config.toml
intermediate_size = 640
hidden_act = "gelu"
norm = "layernorm"
rope_fraction = 0.25
parallel_block = true
init = "normal"
beta2 = 0.98
batch_tokens = [16384, 32768, 49152]
max_seq_len = 512
MLP neurons of a small language model. Each row is named by its layer, matrix (up: input weights) and neuron, and shows model dimensions 64-191. Each number is 500 + 50 x the weight over its row's rms, rounded and kept within 0 to 999. Numbers have three digits each.
After each neuron's rows, "fires on" lists the tokens most often at its 100 highest values on Wikipedia text that the model never trained on; "fires in" lists the words (lower case) most often at its 100 highest values on Wikipedia text that the model never trained on.

L3.up524:507570547413455467486567530516552523499392628477487461453510480513439626467469461420490556464536479460530499500470480578458562529511461494509404545489510346587527532508463526432512474498435573530525502520528423537567449460552478492532502468616425482479471487480562462465520461446512563585443578520480548516571504513467468414525493487473584496509486475482418508487482487458535505503450
fires on: "ave", " by", " has", " had"
fires in: "have", "by", "has", "had"

L3.up425:506554527487496420514506615485495511584561538532562523537541480441474450602572328460524555507456481482519536545523520506470582592499384518572430477499476495444458535475435488541572467423474483576525560485555434523499458478533478562537499471540522518554505562494484528480437503391581568498544558492479434470591463509460504471441586474512431497581466462516491523504466454476519553561574
fires on: "ies", "uring", "ide", " includ"
fires in: "during", "companies", "series", "including", "species", "centuries"

L3.up195:493535705460504487492561504516483468448478443511431459467589565570457535619530546449499502456504439431431470474484535536491547440463483482494429535445424500431479450551511423492569474597442579527475517506522446529469550441501475449447610466492506504487473502535533548473459506482472475605553464562512523587610492480482499531513387498570485596455493474486392569483471443438509505569515
fires on: " had", " has", " her"
fires in: "had", "has", "her"

L3.up552:422508555512466491520490526403427464512503475566516461434554597455525486435501504511601516484518485485473454481506574506443456586521551483500518458457576484529408493461489462531542497519447540513507478505486490546583475578466438400486434449473579536551428490558465480492389556486532339494433534526476474510588550437506550489577526567579594568475466507568499550456470430415542506570550
fires on: " was", " is"
fires in: "was", "is"

L2.up582:610457529530535420507525537502449527487487611454486424447488557531572573521538484528488612516431523491491515502450550398428380475431580506563486433405554456545491452523562558440480461488500487391568475478454513625388521558439511493471356470501545476526471453525496566489506577581575487541516538491533530473488433539528461536499456405567423552511483539532546519539456476417515494477564
fires on: " year", "In", " but"
fires in: "in", "year", "years", "but"

L3.up73:496505347440546491547563579459497497585536470483547454522557566530420513552371503454577601481486453497485494580506594436501571496406412515599495506454525549478478437454496532406434520450469466526487546570512512465402464559502600410558510537526562520505468510550492491526501466429463484537468545445495519505497543524516491535496590548585561512540468639536404486555431535540525430448511
fires on: "0", "uring", "20", "11", "9", "ased"
fires in: "during", "20", "11", "0"

L3.up632:478479661474450482587541513447463503613480500569509452449578516414420550469586534510506510454502411489490520479520650496500473558504512437437458506419564498558450456481482476484547450558450408530446440470539521502557459434507436445516454436548514436478462557553519471492445623540538461474453513524478442460503507443546509493561531593478531547507373523484483556450532494493579577565493
fires on: " and", " by"
fires in: "and", "by"

L3.up0:497522557493497459545533580433462449547420528620466400470583514479487622462581513457525607488533420494478511542474533481471469539482507471463436540414528483550419499523476441443600531586450482508431429491494527562520424519515480415469407519544514452573438580539487463405472570546591483433460535504400479491529507508607527478555509510509504519545492511557472480471470462446506516505485
fires on: " its", " their"
fires in: "its", "their", "itself"

L2.up250:501452562402476500468540515563456507525362484448528524445587413528482520553527552457507444452524345466524546508388517423471505477553459492547497456431541550487437458580520522432483516493525481502586511575534501473533485434531498525542422502488616558556567514502535486470523487526494460446537494392543521563433482540530442493432466532491444485547602515506593541534564469564500494523482
fires on: "ual", "wo"
fires in: "two", "annual", "individual", "usually", "eventually", "individuals"

L3.up400:483494592490473455560439503399445527576546553578515413443523523436488512410500444521575507432536498457455481519490662468500452600481532395541551516502549529557435520461494460485603442582471509504475506549550505544527443564414437442454501467540520509544475507512486430446435551536595421504460509552447522557501526425531539483475513524562597550542475507514546555490487475422541495590487
fires on: " in", "In"
fires in: "in", "information"

L2.up291:509490522466506471451512584501486453500426604554585449520512537473595569614507539484509561453522467438467525568468538532561554436619509520492545497469469452482489527533578451496580519474580464528515422576539514530456615479500454504501446489520494568507448544477563503504547427447471584515434434536478464493575582534504541479532453364469457442513459532469447558386516404441490474617467
fires on: " us", "ath", " which"
fires in: "used", "use", "uses", "using", "which", "death"

L2.up32:437504532471495451477506482385574518449549532500442461508544472501512585441471525467478455554569480484416565448560536534534632615398496450506526364551456459631403587520456476490511486497494505499512449503479512464517494459502467557481461484500498376398475438450500527500503517537546572477456392582471522453418450521451558497496535592503506487438493557567453519511537433453485488521490
fires on: "amp", " which"
fires in: "which", "championship", "campus", "champion"

L2.up46:595460496476543566518585492449513489513429447490453543459460516562410549564499477510479536426456538354430627548520483478491503444500510461475553509522455406445439530493534520529538602519490439581433474581487413411558474548496463544543514544538415483481434432511574465519523494514428463469446462508532511481599373515434602473560442429508460488498446477413417595496482484486538514589522
fires on: " it", " has"
fires in: "it", "has"

L4.up606:507536502417461462622487501454421522611538470473493506465629479451520551393495432554498527515504610509541482406520623539491450500416499488569473487435496533540495511490585472504516441528480495465537517527400625509519451477444528453502352442534523504485521506561439429486486582558495482454505594604464480461476574471561557431533569557518545563523459567540490439493497467449600556470525
fires on: " and", " or"
fires in: "and", "original"

L4.up113:534512566503520502549519485410343516572603515619526520531551585453475463480504419594564485546484497491491549414484639469515489525504475514570512461505560463586419539456545514443556544551453533491469450486433587555480481523523455427472401499529538560448429514615496392479499564602505466451407518573477497462450588467525517509502473521510546511518490566491463531490437461398470489475476
fires on: " are", "ime", " be", "ational"
fires in: "time", "area", "are", "areas", "best"

L2.up238:503503476424529446438483544478465468511378655461347453479539566519502452559544484474511452564450438496445508474475589477412452529472480503520510463512497522431492364521476509519540525470473524455531503554471519491503473530478536555450416494541531496611529431546603491420585548444501462481511570387496471539496440579546562494533476514500484513487443550478499379533405515472563440483554
fires on: "ual", " but", " on"
fires in: "but", "annual", "eventually", "on", "usually"

L4.up57:494500592521463531454509495510522525482515576543522498517484462528479545461565506459556491495521546422406519515464637508457544506393588537462461468491518428528492500570471543411578624568523545494402503487485505551536478575542459519505508488586440466482532449552443584438468512499524453480499509548484564545497461455487581504500435560530503581535484486429419516468447489476522550354496
fires on: " her", " al", " f", " his", " p", "ic"
fires in: "her", "his", "father", "all", "album"

L3.up417:512489494478487465520523585459470457523405576582459423465584547460528621483641464515535580439549522451454527509542583484489474493501529499477421597495556563505464487522476474469529491560434428470500462494500506525538409499493492462492417506590536476521454605511555422357489514511549486456514572548437437531499482493525580507554492526509491464511523542571463476462499459410553513513516
fires on: " and"
fires in: "and"

L4.up433:515550528420469439585490605460446509572523496533446411473612509437451599448517425565537546499523528513480439499541628541463466460475542500536460529433512562564491423483529507500516441548464483430520489474515545513534469490478488508473398534582529481550501483578522471406536591476539456432507514539450472549501489504585592520539561489466598489494408541546489495442484425395574552506486
fires on: " and", " an"
fires in: "and", "an", "annual"

L4.up246:500480567485456388609478537408474433527382501524475424445476530560545608553539546479468536464501455474441563536538504514490498459355472470458379511440492491474437452521560443523514535553483494514529489484574473489547519433487453414508462510600487582532461539475512466369486526603564469480468512557440487537510503561530586471536501593453536425467502499516450518496527441460539561513461
fires on: " It", " which", " the", " his", " The"
fires in: "it", "the", "which", "his", "when"

L3.up10:525572422503440407479545511471472500577441434544578355441502533580482541512541534483603505478471431519460497521544578531384431416559493590546395430382458442450560413477440441519517505500570566463525496508429537475485522487535508486511473548552478517513517460517534443418596596513546500549496505551451504443462567441541507540529443517538524617544435512446476502521544504562492519541541
fires on: " were", " had", "wo", " its", " also", "ress"
fires in: "were", "had", "two", "its", "also", "one"

L3.up436:476502576461506468452529599585483421510522498529536420600517586485470529499585494508445498593472472465482496525474569513446483398508634539556523432465487457344491458503480452546584550533420484485458430364574538530459555578438487520439411546468504505467581541498522457542555653535522452537533545475475506432495475561542448551491496433507470558582501556495476429555619507494489499475501
fires on: "uring", "ual", " first", "19", "ree", "ial"
fires in: "during", "first", "19", "usually"

L2.up471:515532608452463483523521519461497501611493497561515485558446474467466579447475485487332403441544388530509453487502533434562626496415471497516525474456555615557456514508512500498544443443457513512595520464540500509546512422592512490503482436432488500468474556472532557457511447483562532418435507495570527459494583462549597429504550497434423506498457444540513569564506475460533542514378
fires on: " which", "cc", "orn", "ive", "mer"
fires in: "which", "born", "according", "occupied"

L2.up91:509373447499421496565529514580469573596412450472437556573406447499498617516439499464483493448485408467545479472543491514498420516457451479432543505487517436409508521535481403434450560489548506482556417561475584512495435545558539464527464510436491600552468486566512525501522544511498426505499588428547573504510550545462516392543609489403519594527518462488551524508551484575527440533383
fires on: " that"
fires in: "that"

L3.up514:608510537518549501443533535490444496440388493486531584504541597415467533484564554462515596506536469477534529428543502526482438511413439430552556466475538436550466455429506392538543383484568457414525485410494571572524468581517526559424518479623496501516551511515525488485489506539549506494531500505499504573552506470571543480592504533523512524451484407504500453546502383411491500555530
fires on: "land", "ates", " United"
fires in: "england", "united", "states", "switzerland", "netherlands"

L2.up558:523543499472460502569537501569522482575431488558525473449477519569441482456438504528452542490466487480520499544503411526447518620484578544530446520388590459520560496542472454468563502485424565550416531473444492400621580499500493522471510500538504485426511477624579470568531500550478490505515493520425542551482470510574358441489557454492565610575503446523436454540472553486522478509523
fires on: " also", "ory", "Y"
fires in: "also", "history"

L3.up629:596461547455521431474461553499521483535483614514453431536531513472500536451564439523506540488595482493464486567447583540431455577426580548466381572484522578520505397577493488500509534553488455451493483579501493485572450507444504500440491484571510416479437450473644477407442560498531505491405525525456439480513454480503502498526485445564583534509489528523499459494555444440590537483471
fires on: " and"
fires in: "and"

L2.up94:505473494505521504466506469548534544465512552493552437442530546459600492451510455469501628486498550542423597490545524541382430408515599510503454447492491570469416499506528485530508507462529557464508541465476505527489450457387489465490554531569515481505484522407477509534433515451550551533633564494455454546528631541468481536475501497711489497480507584514488482450465515421546577487525
fires on: "ool", "hip", "ition"
fires in: "school", "schools", "championship", "edition", "position", "championships"

L2.up536:490463522426514439618485562464441496539451508593515522469567497393539472435518439544554489474566449454505452505448560482461511545507537418497454508448550505589410432560505538472581485462513502505534455510523539573526348547454516423413495505544531527536418535486535451426422514531533515456491473503358495506543407492584528463523458512510522573530534521519477505480482499491541518472480
fires on: "2"
fires in: "2", "21", "27", "23", "22", "28"

L3.up108:541500494452508582483568526445511503581612565528517441471564565412630490461464449561527555564513545530538475490443460494466603533494568559554444506545523518554510437478478549463493478539486367489561498450600534501483527454482534503420435450500563517541416499431477494493510521581478488490428448568460400524476471507575514518451490463519498574470465545577486514544483580395479429513531
fires on: " year", "inal", "ence"
fires in: "year", "years", "final", "presence", "residence", "original"

L2.up393:527418559460506508503437525480439529533419542586445482485518583492457476441523544475497483490484463498556501507471499538480517477419551538436543545462609447543413504518531475538665525542500479478568475549517537548514398500434476554397327514559514491407476559527520494430440610532571462504479524452451408502460445476530482485450553567525570556511558453492570474518412484481580477552536
fires on: "ice", "ican", "inal", "ited"
fires in: "service", "office", "police", "american", "justice", "voice"

L3.up15:549469573448453500482508515423502542465479478524435508517516614569556520425599578507565469502563478546510539525497545555481514511406537528476402501499529414463477433507520407501498518556491537492486422425507475579575511579493470495497540495473484374576501443589456439464504475650508478418423568553471466539506485376496554530527507484462510481583490537487446462527550488450524525454487
fires on: " his", "4", "5", "3", "7"
fires in: "his"

L3.up334:526484484517475485488490549511519514515446618585468550450536570489519534439456455462400547455597521464554541553545459470440520491438480422510383560496446546425562451459544381586519512405479501522499510396431549435524449472501545516487470505541530582509543522529545498536485557453553515505690502446494490479535453487477472476460515573494530553472498479525459529596590430537546461514442
fires on: "ition", "ates", " which"
fires in: "which", "states", "position"

L3.up530:508526594481455441572438494412408531618531467543500427459510534381524531393493501531553512461515523501481495481495611450462409545458553383548544528426556490515473541488492430486666505593434472552501538495509542512561479546462428436476414462514524501518499520546497459427458518536512458512371540545472521536559547438542573464514534488565651576540461461487529558484438459421587569565429
fires on: " in", "In"
fires in: "in", "information"

L2.up598:541366571484486474553417507461538504568443460578489515498540553506458549543436513505478385453438563506551446606521512506426541460465436447455427483425460571532510527459411422366432575535422424550484539554600501509535588482534512577459495469572465605517499486499468478450494479575438431497510495473494455460533416470498520557493532519540490550465426460447509471580500493533468476550535
fires on: " that"
fires in: "that"

L2.up24:517522597521541365443467579556492446439489544625470376395458599530560527499490497487510536395545497459385467502465432479503479535573566417504492517496477475478470346637556497549469470491543499447562466489445525469500551427484443543509452551474507555550421501476523543548478572478457481433540490536448514542600505528542446508508436500556462487477513543452538590443548383475469511509483
fires on: "ey", "ilm", "ts", "ment"
fires in: "film", "arts", "turkey", "reyes", "jersey"

L4.up489:519446538530521442491562606421488530517546513485493401465458474529452457503700450485501489418519422490479504537614468485517561477486497457458517537519445578446485470570461468418550626492468549532584537511552490474546464537478532451510516445598567494531442547437474568472508531553511408467460474458470522560544447496431475541531506461532517464475535510506505534628564479482429526493430
fires on: " also", " f", " first", "ld", " c", "own"
fires in: "also", "found", "first", "held", "shown"

L3.up335:563454566499462479571529539391388575633495478587522475442622469465508538412509492513464499503538456483535476474439546540534503585485577424546521527449532512608405543500475527420614490554422481540499467524503559517483459542482500467478404476520539522499482503510428431428409543558522423490484485536433485510488544426609550473514536512542567564555448525478552548487429501400478529528400
fires on: " the", " in"
fires in: "the", "in", "information"

L2.up431:499402444489512501536501460462537467401481395512484461481491489576421393522580546513559507453489442437449489531494504402524455474486450506496432512458463468399472623480502519393566502588452448549459480534427530505508474492515440504496407671590451531515483507456522493415437548504494544561521506512513432553489456485489591441586558526547529456469563488517480526544484529427419473627495
fires on: " has", "ild"
fires in: "has", "building", "children", "wild", "build", "child"

L2.up288:518484582584539427527502553442477424499454529455454455453561555525515553554467456525450598414464433511575540449458489442453458491552484566472500529453388403548481443409528613483514405555471516497557412570571483546499468489538481504541472513496532520531426463558509582474498595537611482464484540525537513527560468520449504486547547471474468514530442491562473434433381479426431456509543
fires on: " had", " that"
fires in: "had", "that"

L2.up468:561433508455399532482508511548448533465511550519508467511562470508458417600512456445545495644418518424505415528672465570426464497482461538501510509522511435418544535492444530492431515533566541485481455576575571581405433478534482487471495496510436544467458514622475489451437682504519480459584488509442558577488515477475433490482561387499479558545469470505448512453518461444462541512401
fires on: " or", "uring"
fires in: "or", "during", "original", "originally"

L3.up205:438546545442409486520527562433426471519418433545485439470559543433523514454530461550566560481517476506473483490516621552533463505475497466530522494448512581492375477500520474490570500522472497513507501482465490568514417581510478421450498481516490532561399524537505394477452523516537340476445550533387538555601590487522552424565538523497507558541516548550493507427417431439569540551500
fires on: " is", " were", " was"
fires in: "is", "were", "was"

L3.up161:539489636473481439478546494464519440515460493589418494464538581509540561530599508462475540499538451519457536526482543437478441516398534473501374471456516475481431372551476486502518494617466482515537425483510517598638425549483469429491448498489496457592485551532560487415494597508572508416475523549379482530492540560505536460469463479520500467514505496479498506587522473421545447465464
fires on: " its", " his"
fires in: "his", "its", "itself"

L4.up335:478541547510496543523574493449424429561569524636551509493532555483519500417460520497567493508492459483520549476444500587423486552499498466511609520492516450621451558473500511418616454480443452555484471481491618558497518563418470480499496514487489500496563490546506510485419455519553449472500495544436508511486514491616394435493470517502593588529394539503523564427599481396572464486527
fires on: " the", " The"
fires in: "the"

L3.up348:496550520485442525510507559521531463491459464571469385472460470520473553508415556414533566345492481368477474438480560540492533587485487449510467518477485438549537591554415573527516504531517592529446516535452611512567526549507457467520544460524409523476473511569485533448467543487509580561619541508454424508413468451499582552493394512596432540531510436524483541479511494483524489532400
fires on: "ave", " has"
fires in: "have", "has", "gave"

L2.up470:595390363448485432459495528516498456612444567584525433506391527474534587547549494468435535523493557380537479590475565481475541526605442525545525471523505469525451498553499472553445539498565484516510422572604489444471532497541503518492408566450484544468452515454561454348543469501555499513442522471554553451471417540558530538540540461461454536439516477477405485455536391489467490507492
fires on: " which", " first", " but"
fires in: "which", "first", "but"

L4.up115:526427460528441481514487459444517485520485450524502409508486574473457497533516519498555639451530497485538521509486532547436568605452489486501529535442577581520432510533453431535510453536542544488503482435490408461496485547494453573414563507486443474542523447554494521449497414470541512522583581446496453424492433576516489495546488482590521465484553470539501552521501497503529500588520
fires on: " was", "st", " k"
fires in: "was", "johnston"

L3.up76:611512386490530440564556431492534543479507495392401501511548461487607486442503491520560599453487485422532476598498457514495469412456525545431381501445414392491538472579488505385488518547524567470464475496588516462540497537500462477493503565570536531547477509539579539524511504520533531471542568524541450542516500528536528476497562522482509460436536549432514432571413399553487468504465
fires on: " and", " which", " that", " or"
fires in: "and", "which", "that", "or"

L3.up369:478500545500464558546576615526462440446489474578529590468430474503511574446608470380564498514441523476472486549494568534556406458452501579478437523499588486492513453568479443565472481465484466439383426556452391559572551503511450468482536508420532566540563592560463488499431560418475473421487536500495481494512562524507541533465496484519526517575552570534432477459597442538510508447567
fires on: " his", "ru", " le"
fires in: "his", "league", "february"

L2.up478:485555553548585518522454446452509506472559522440502485460596476532582493414491506558468479430514501508408582536485510486555514362522508527503466498483496442534509491471487553470527440478479453460498511578508487510554436530468452493575397552503398381572525451453554551501556552512546478486401516458499479544458568545480512534605425511585524410474513494398532605493487545619496566484504
fires on: " per", "ool", "ok"
fires in: "school", "schools", "period", "performance", "performed", "per"

L2.up72:405530539471574425570502533566509554408487570526491486549526492475520640578462505457501431471479441464518440522438540465553554428474508476508495436484495463446526491489455367546508513519461543437513443505438512591430524419589463507487461485436501499522496591588477490507501568560547502529562554468549542487501514599458541525479489434415543547478549442508452541453549466469520550575385
fires on: " who", " his", " their", " were"
fires in: "who", "his", "their", "were"

L4.up610:584341578490433462505483593398418453510396469507438417380519489488464538520508539524508560410475464481460495506435585468509524526434516506493456521441564446537402478559543454395537512505495552537521487468483500486572515531474518463460498513589584523548379486507546479439481552570593440503547576451496458498549538503502586420551570558493567490461525531533524534512566553495588508566467
fires on: " also", " which", " first"
fires in: "also", "which", "first"

L2.up86:477472484478464457525516541456498485469560470507437438597475548551478469445513448496559501529458549499459477463557559374521520443554455450478475449460447484556467472426552632523527483505492523509531542457550576481484515368506394462493482720509477492463642526478496462500483530475429571493386411591402454482544407415534530535524569500487499553553430602525455532471522536459508474507464
fires on: "ild", "ime", "oll"
fires in: "time", "building", "build", "children", "following", "child"

L2.up437:503506579475535520461471475478472457441497472519346427497577538500495486593615439533491462445486552512502518441557453437505561501606438521539445478487466616484439558437377472465469614494515590484456458566425525496556568469485514490473476493580516450514535540588592503572406534519508467488624464543505363564523473484482487477511490487574495507430417544420550431515483502480418497509545
fires on: " that"
fires in: "that"

L3.up58:552553464560495548504487489451502482622545451459530491443582520479441487471432469454536515489503474507538485608534587499493583511356545555551468486419404403496482526480489541473469469467483597584548531479599515408528513557531494562507493490554558463528491544407587477510496579539533468531433564495555506400488508478501505545528463485553506480511528514521443423549423445572393421531524
fires on: " had", " one", "19", "uring", "11", "15"
fires in: "had", "one", "during", "11"

L2.up256:567411412500484468576434485463498494640519542494375405489416565493523533488583540437481520486473544500490435482530503601533497502420569479492594431525482540450460503459603600462499400469479545538468547468547518496423538555537443475439557485546522558484376465465495513488505482516556495512494527557464492450481542564464613486537566450464461380541523474542541510472504548454538480512431
fires on: " first", "iss", "pt", "lect"
fires in: "first", "miss"

L3.up617:480506671465469499553507509536493438451412449567510394499498405523451515515478576498525506388496358512496543618465521448496549477429465468481541520534518483564453532575486515523440541568582450560448478536500450474579564487527448573501463512470484500508440531571546447514455570528540532475584492488518528542440491500433567507519520364534429497498376466470481531470481454435579482623487
fires on: " has", " which", " that", "oy"
fires in: "has", "which", "that"

L2.up500:605450455500504488492467400447440468555499492470418363527538438516551506522526423430545468510459526479474418480643420545539481474482490520506518490494543451466500540476536627514504502557554582511508497451518552540511441486566471473488499446498420522465469449513446502459522566489513504453579487484438482590504569499433486477529537482494449524503453459528452449461482479451482507527384
fires on: " its", "inal", " their"
fires in: "its", "final", "their", "original", "itself"

L2.up287:491549630586535537563515520479557547424479540460500533421430525445584582388500456531487487411540482521489409509396520416522548469509556531488538485577559523476577415474408500443516464501517430535470551418506534552564533519516494541530422564503467425571557549517498500462533535586558502513369513484564490424452545528432469484514407525493483433454481490483585500537449614555445493466459
fires on: " also", " per"
fires in: "also", "period"

L2.up76:495465468512508450459484527465489483512535562580440462453480525477654485442555499517469495447523458388467473386353503480502394525482444462510575490569498437486452384522560573489508515507576520473602441531425534506465512467470540454493373494543479563569422478509612545472486544602548488483527506461499472572570460443496494448546477600463524475504608469447507488483552490535478442571536
fires on: " who", "oy", "ith", " which"
fires in: "who", "keith", "royal", "which"

L2.up480:492491473471507490505520409515546432507457532473428414565495478496509490513524388479509488517559595522434578441576537566468463535509557547554474432510516544568458443421431561553551489477504548446480469550473503582448436438558525466522513525529559473477519507482489497546461621402493555533573538626457327514508544462532532534450472545585544503379495489436486499535510541480468534441507
fires on: " its", "ect", " le", "ied", "ight"
fires in: "its", "itself"

L4.up403:518439544546445512519450446463454512535513508533528420433470554484563445414457473521545524466509512502557512454509666423421483523479590417519555518462597482528469489434544436551567503575457510493518513495465527600515400542423482460517504442458545490502501488498419458511405520486485440483453536534478552586553546473535478506451495498608639549532492483495541529533488375428590498532497
fires on: " in"
fires in: "in"

L2.up355:555582537527557557586515483524504507493439454508448456364504547482571441418484568507507524491526512474470528494469464500285490457520563496501506390459491444537524513501496446500526527564517526479515450484514571476489480495477543559507445545503514394588424543444525545508511558475490470396573451526413462482545530445535448512477524464666517481491580446498464503513504513518519546492427
fires on: "ice", "ool"
fires in: "school", "office", "service", "schools", "police"

L2.up344:469462515555447468467563443511506524468559511476576509515592514545569556518572594498528521486512459479467467580560565512521592553426470536536348461437483567502517525576376467423527510526451580526558472570499527489397500485499453407420463457513586483484462477559435567495514528504527452441508535461447551573416549486528468411538575492526588482427512497539538488468397528535448493447534
fires on: " or"
fires in: "or", "original", "originally", "organic"